Part of a small language model's weights: LayerNorm before each block.
MLP neurons of a small language model. Each row is named by its layer, matrix (up: input weights) and neuron, and shows model dimensions 261-324. Each number is 200 + 40 x the weight over its row's rms, rounded and kept within 0 to 999.
A block is one neuron, or neurons of one layer that tend to fire together. Before each block is what it responds to, as a language model described it from the Wikipedia text at the highest values.

Description: Bracket before stats. Opening parentheses or slashes in infobox-style data lines that introduce a number or qualifier, as in Born: date (age 36) and club / 25 / (1).
L2.up330,198,161,204,127,200,182,223,232,197,242,148,143,193,215,171,192,178,233,241,164,191,257,198,206,152,187,246,298,194,223,218,214,212,203,200,188,175,218,167,203,164,239,146,162,202,199,231,156,229,202,186,167,195,256,189,171,242,122,197,256,198,140,166,191

Description: Clause-opening prepositions. Prepositions and subordinators that begin an adverbial phrase right after a comma, and, that or because, such as "while in", "because at", "and by 1902".
L3.up497,149,248,263,201,208,177,144,214,198,280,204,233,172,234,198,190,183,187,175,269,181,232,208,211,128,91,323,242,260,212,190,248,205,259,183,258,210,201,180,225,199,217,243,196,183,216,198,201,220,211,156,179,258,123,178,171,180,114,130,185,224,182,174,178
L3.up679,211,156,225,228,272,234,197,199,177,194,152,169,167,186,274,182,246,203,158,168,241,148,199,94,185,273,211,147,190,203,217,195,208,244,188,209,219,216,182,208,147,202,200,187,152,190,201,231,198,330,207,245,197,210,308,150,245,200,225,180,193,259,113,105
L3.up972,156,222,285,125,256,108,184,196,165,241,245,185,193,190,245,204,138,158,247,179,200,180,221,192,147,192,198,180,188,183,210,155,179,290,234,219,172,197,163,251,212,274,178,181,183,219,218,223,223,248,191,304,189,221,268,151,220,157,227,276,221,227,185,198
L3.up1457,211,144,174,175,267,209,210,185,163,197,169,193,173,156,223,207,176,202,189,153,203,229,189,160,203,279,281,252,278,103,181,210,254,234,96,240,161,222,152,246,209,228,232,189,209,219,196,252,204,194,171,194,204,192,151,215,216,172,226,195,213,221,146,191
L3.up1609,201,92,232,168,263,207,191,160,218,243,197,178,168,269,207,175,219,196,149,232,230,198,151,180,41,174,262,131,170,220,172,156,250,155,209,225,200,233,237,207,274,206,167,201,195,100,213,257,212,218,141,102,129,217,102,157,213,193,231,192,175,126,210,220
L3.up2037,195,149,243,206,240,121,177,216,109,237,157,182,192,231,210,242,224,155,134,202,259,161,247,156,196,211,151,215,235,120,223,207,215,196,157,208,134,230,168,230,249,251,231,222,166,163,221,167,195,197,152,258,187,208,208,193,155,212,163,180,217,202,186,198
L3.up2090,175,216,187,158,190,194,191,195,170,284,130,213,200,250,209,229,188,226,193,214,210,168,267,169,147,160,248,249,181,199,227,199,246,207,199,186,154,219,192,219,181,235,255,195,292,236,293,206,154,155,185,222,188,116,152,203,215,135,117,227,181,187,170,156
L3.up2559,218,150,268,226,286,183,223,147,186,215,131,216,206,180,248,232,189,196,229,198,190,207,180,170,167,230,180,242,229,216,150,166,228,263,172,185,183,227,212,172,244,213,142,227,226,128,188,167,163,248,228,196,189,113,215,151,217,181,295,237,202,239,217,149

Description: Athlete career stats. Mostly sports-player biographies: "plays"/"player" after "footballer who" or "football", and slashes in appearances/goals career lists like "Sweden / 20 / (3)".
L5.up53,196,222,237,209,167,205,291,117,175,206,141,189,227,239,201,196,200,168,154,178,243,196,187,226,241,216,220,233,182,118,182,203,179,197,252,147,207,206,200,242,166,168,160,217,339,123,291,217,198,132,256,234,169,209,286,209,210,207,137,189,110,210,243,158
L5.up410,116,124,216,258,216,207,256,260,189,227,150,246,203,181,137,178,179,224,143,211,255,251,263,214,305,268,167,198,149,218,224,148,191,202,130,335,132,181,219,189,192,109,220,197,204,227,189,246,204,212,187,208,198,281,237,184,183,170,203,178,193,187,227,191
L5.up1408,200,203,173,205,227,191,201,238,118,247,177,234,193,274,138,270,165,248,214,234,256,188,291,227,195,242,243,273,192,220,177,159,237,199,216,205,196,195,174,191,254,159,247,248,223,184,235,232,144,260,207,166,193,157,220,228,208,218,144,144,214,255,241,228
L5.up1505,199,196,178,163,257,158,176,229,250,222,119,224,236,144,197,94,176,248,255,180,135,269,172,226,234,216,169,140,248,210,193,217,238,196,238,236,156,177,271,209,182,213,250,202,257,200,196,199,228,218,254,162,218,194,270,212,265,174,202,141,168,284,204,261
L5.up1678,145,229,202,219,135,239,248,221,153,160,159,240,195,207,195,222,123,172,222,224,244,188,219,179,310,264,149,133,186,276,257,253,148,92,203,210,200,91,180,186,184,159,241,171,202,99,195,238,208,208,260,195,128,167,209,220,201,132,153,223,199,179,232,200
L5.up2252,170,205,80,281,244,178,120,143,189,150,239,234,248,164,299,180,232,258,157,245,164,180,232,186,180,226,203,171,206,168,256,215,172,177,195,182,215,179,206,270,252,164,191,228,210,220,152,175,153,216,203,213,239,187,236,159,257,197,191,194,233,234,244,220
L5.up2343,210,289,180,188,188,211,186,232,215,211,102,178,207,195,183,218,144,265,179,204,146,275,233,217,257,180,240,197,197,214,238,197,115,192,192,221,156,176,191,219,145,220,180,255,198,234,226,213,208,144,239,181,141,182,271,189,219,202,168,243,167,239,258,138
L5.up2424,118,173,199,170,217,248,241,245,254,202,200,188,187,280,223,179,189,204,193,219,182,204,209,141,186,305,216,182,231,192,198,150,173,90,185,270,224,182,226,196,118,174,119,172,184,187,163,252,142,223,229,272,202,157,165,215,156,153,199,265,239,225,292,273

Description: Predictable phrase completions. Tokens completing fixed phrases after a preposition (in favor of, as well as, in terms of, known as) or finishing split words (g-one, In-itially, acquain-ted).
L2.up2517,204,204,159,237,188,220,141,139,208,129,191,226,217,214,202,238,207,207,186,191,226,212,163,189,239,164,251,168,232,158,223,213,179,216,166,271,159,212,247,158,175,198,166,191,132,192,156,245,150,226,277,201,213,266,223,174,214,186,147,177,184,155,228,183

Description: Separator after numbers. Separator or connective tokens right after a number in tables and stat lists, such as "|" or "/" in career stats, or "to" in "1931 to 1933".
L3.up353,240,206,123,232,294,194,240,215,195,192,245,186,230,211,242,238,222,133,265,133,210,145,231,206,172,206,159,235,153,230,140,208,156,203,198,157,259,257,257,142,146,197,147,200,222,222,245,135,195,140,241,198,178,228,164,253,162,215,151,212,168,188,157,188
L3.up360,145,119,263,170,186,227,204,287,183,142,185,202,207,220,220,231,197,275,219,181,193,207,226,128,239,210,216,139,195,229,156,251,219,284,245,235,182,177,197,199,168,226,149,104,175,200,239,237,190,169,154,209,155,89,148,217,198,259,255,207,232,272,186,183
L3.up409,193,209,259,223,245,277,206,162,251,215,223,227,260,217,192,254,163,215,213,231,202,214,252,188,226,197,191,190,220,227,220,190,151,185,187,197,223,174,183,208,172,153,229,134,169,259,176,199,216,170,280,170,286,190,204,305,263,173,213,198,258,194,205,200
L3.up1276,201,231,180,223,241,207,224,240,230,185,202,214,150,268,187,176,185,188,260,229,160,184,188,147,136,193,185,149,290,139,168,234,193,214,164,185,180,252,209,235,230,159,187,191,298,162,204,172,258,161,196,117,222,222,132,188,211,179,217,256,217,210,228,215
L3.up1363,211,167,111,148,301,201,213,145,217,224,165,261,203,163,223,167,207,207,275,202,211,171,203,198,206,208,229,229,211,123,195,200,256,158,165,195,155,265,235,187,265,254,156,173,170,241,208,131,250,139,212,208,195,190,168,198,101,212,147,169,195,176,191,106
L3.up1768,201,191,142,221,167,151,249,208,188,208,235,153,229,192,292,137,219,238,108,215,313,204,138,217,247,191,72,174,221,142,148,199,187,181,236,196,242,201,246,254,165,252,144,180,192,131,181,131,181,173,219,226,167,166,178,180,205,182,218,237,147,162,175,181
L3.up2211,280,256,240,168,177,169,202,203,206,154,229,124,269,222,184,169,162,152,196,289,235,215,237,267,237,200,203,188,211,172,228,214,146,230,225,214,170,159,200,193,225,213,210,196,217,239,182,225,219,187,223,139,128,185,169,236,173,227,165,207,203,188,183,216
L3.up2308,168,209,121,235,195,216,247,209,163,208,161,206,248,213,262,208,112,222,243,187,202,225,197,186,150,147,228,214,246,167,172,189,171,148,284,159,176,168,155,264,201,159,226,165,134,240,145,123,301,164,214,207,149,200,83,181,124,241,219,264,195,180,175,103

Description: Discourse connective phrases. Second or later token of multiword connectives opening a clause, such as In contrast, On the other hand, In addition, Due to, As of.
L5.up114,227,149,160,215,245,220,190,170,200,187,230,242,279,261,200,159,185,259,230,219,172,218,188,212,189,151,184,205,237,201,225,159,235,227,181,215,153,183,196,143,232,249,151,125,179,170,206,138,170,236,212,264,183,232,182,157,190,161,189,232,199,150,160,192
L5.up571,184,191,205,210,211,137,258,211,184,186,236,188,187,195,258,173,241,214,217,153,240,174,147,151,221,189,140,196,237,183,130,181,158,231,224,218,149,177,224,188,217,241,194,221,173,228,217,156,235,165,221,185,215,218,198,211,207,212,210,173,136,160,185,118
L5.up586,195,209,234,155,207,182,113,158,171,177,248,197,195,238,122,110,199,190,263,192,267,215,252,230,200,222,159,173,210,261,222,245,214,243,245,206,210,246,211,277,195,201,160,220,209,94,230,174,203,173,159,235,201,190,192,158,196,171,168,179,225,190,265,229
L5.up1199,231,126,136,200,163,230,200,209,270,227,199,220,220,231,180,187,166,140,278,204,169,156,210,273,181,218,105,263,186,167,170,205,198,183,160,196,131,224,184,156,208,184,178,226,136,227,194,225,173,218,194,191,114,192,108,180,165,255,200,186,207,237,288,232
L5.up1538,226,194,272,186,191,145,176,209,206,178,269,197,91,172,184,203,226,220,205,175,185,232,206,197,102,205,145,229,180,285,165,201,222,199,189,200,145,156,218,211,216,238,227,188,266,152,228,161,148,239,210,195,219,234,124,184,185,191,128,201,122,131,227,235
L5.up1815,192,182,209,156,243,136,204,192,234,195,218,229,191,293,257,277,268,181,236,167,244,199,240,245,200,219,193,246,170,144,183,267,265,108,192,197,120,222,247,206,220,210,175,153,172,167,201,184,240,221,209,267,205,151,248,261,213,239,195,231,125,244,144,232
L5.up1944,236,173,265,226,137,156,181,204,174,273,162,209,212,197,158,143,189,194,180,171,190,208,241,242,198,199,197,213,196,209,245,189,274,174,161,220,231,254,189,231,162,179,159,183,142,168,255,197,217,232,228,213,158,138,158,195,263,230,186,205,258,197,171,193
L5.up2185,241,192,174,191,222,227,177,248,226,256,205,273,192,181,141,263,232,213,213,254,180,201,128,215,161,189,193,287,240,253,172,151,215,190,266,214,227,178,167,161,250,163,182,151,203,106,229,186,209,257,222,283,242,156,161,224,172,229,187,232,216,220,167,221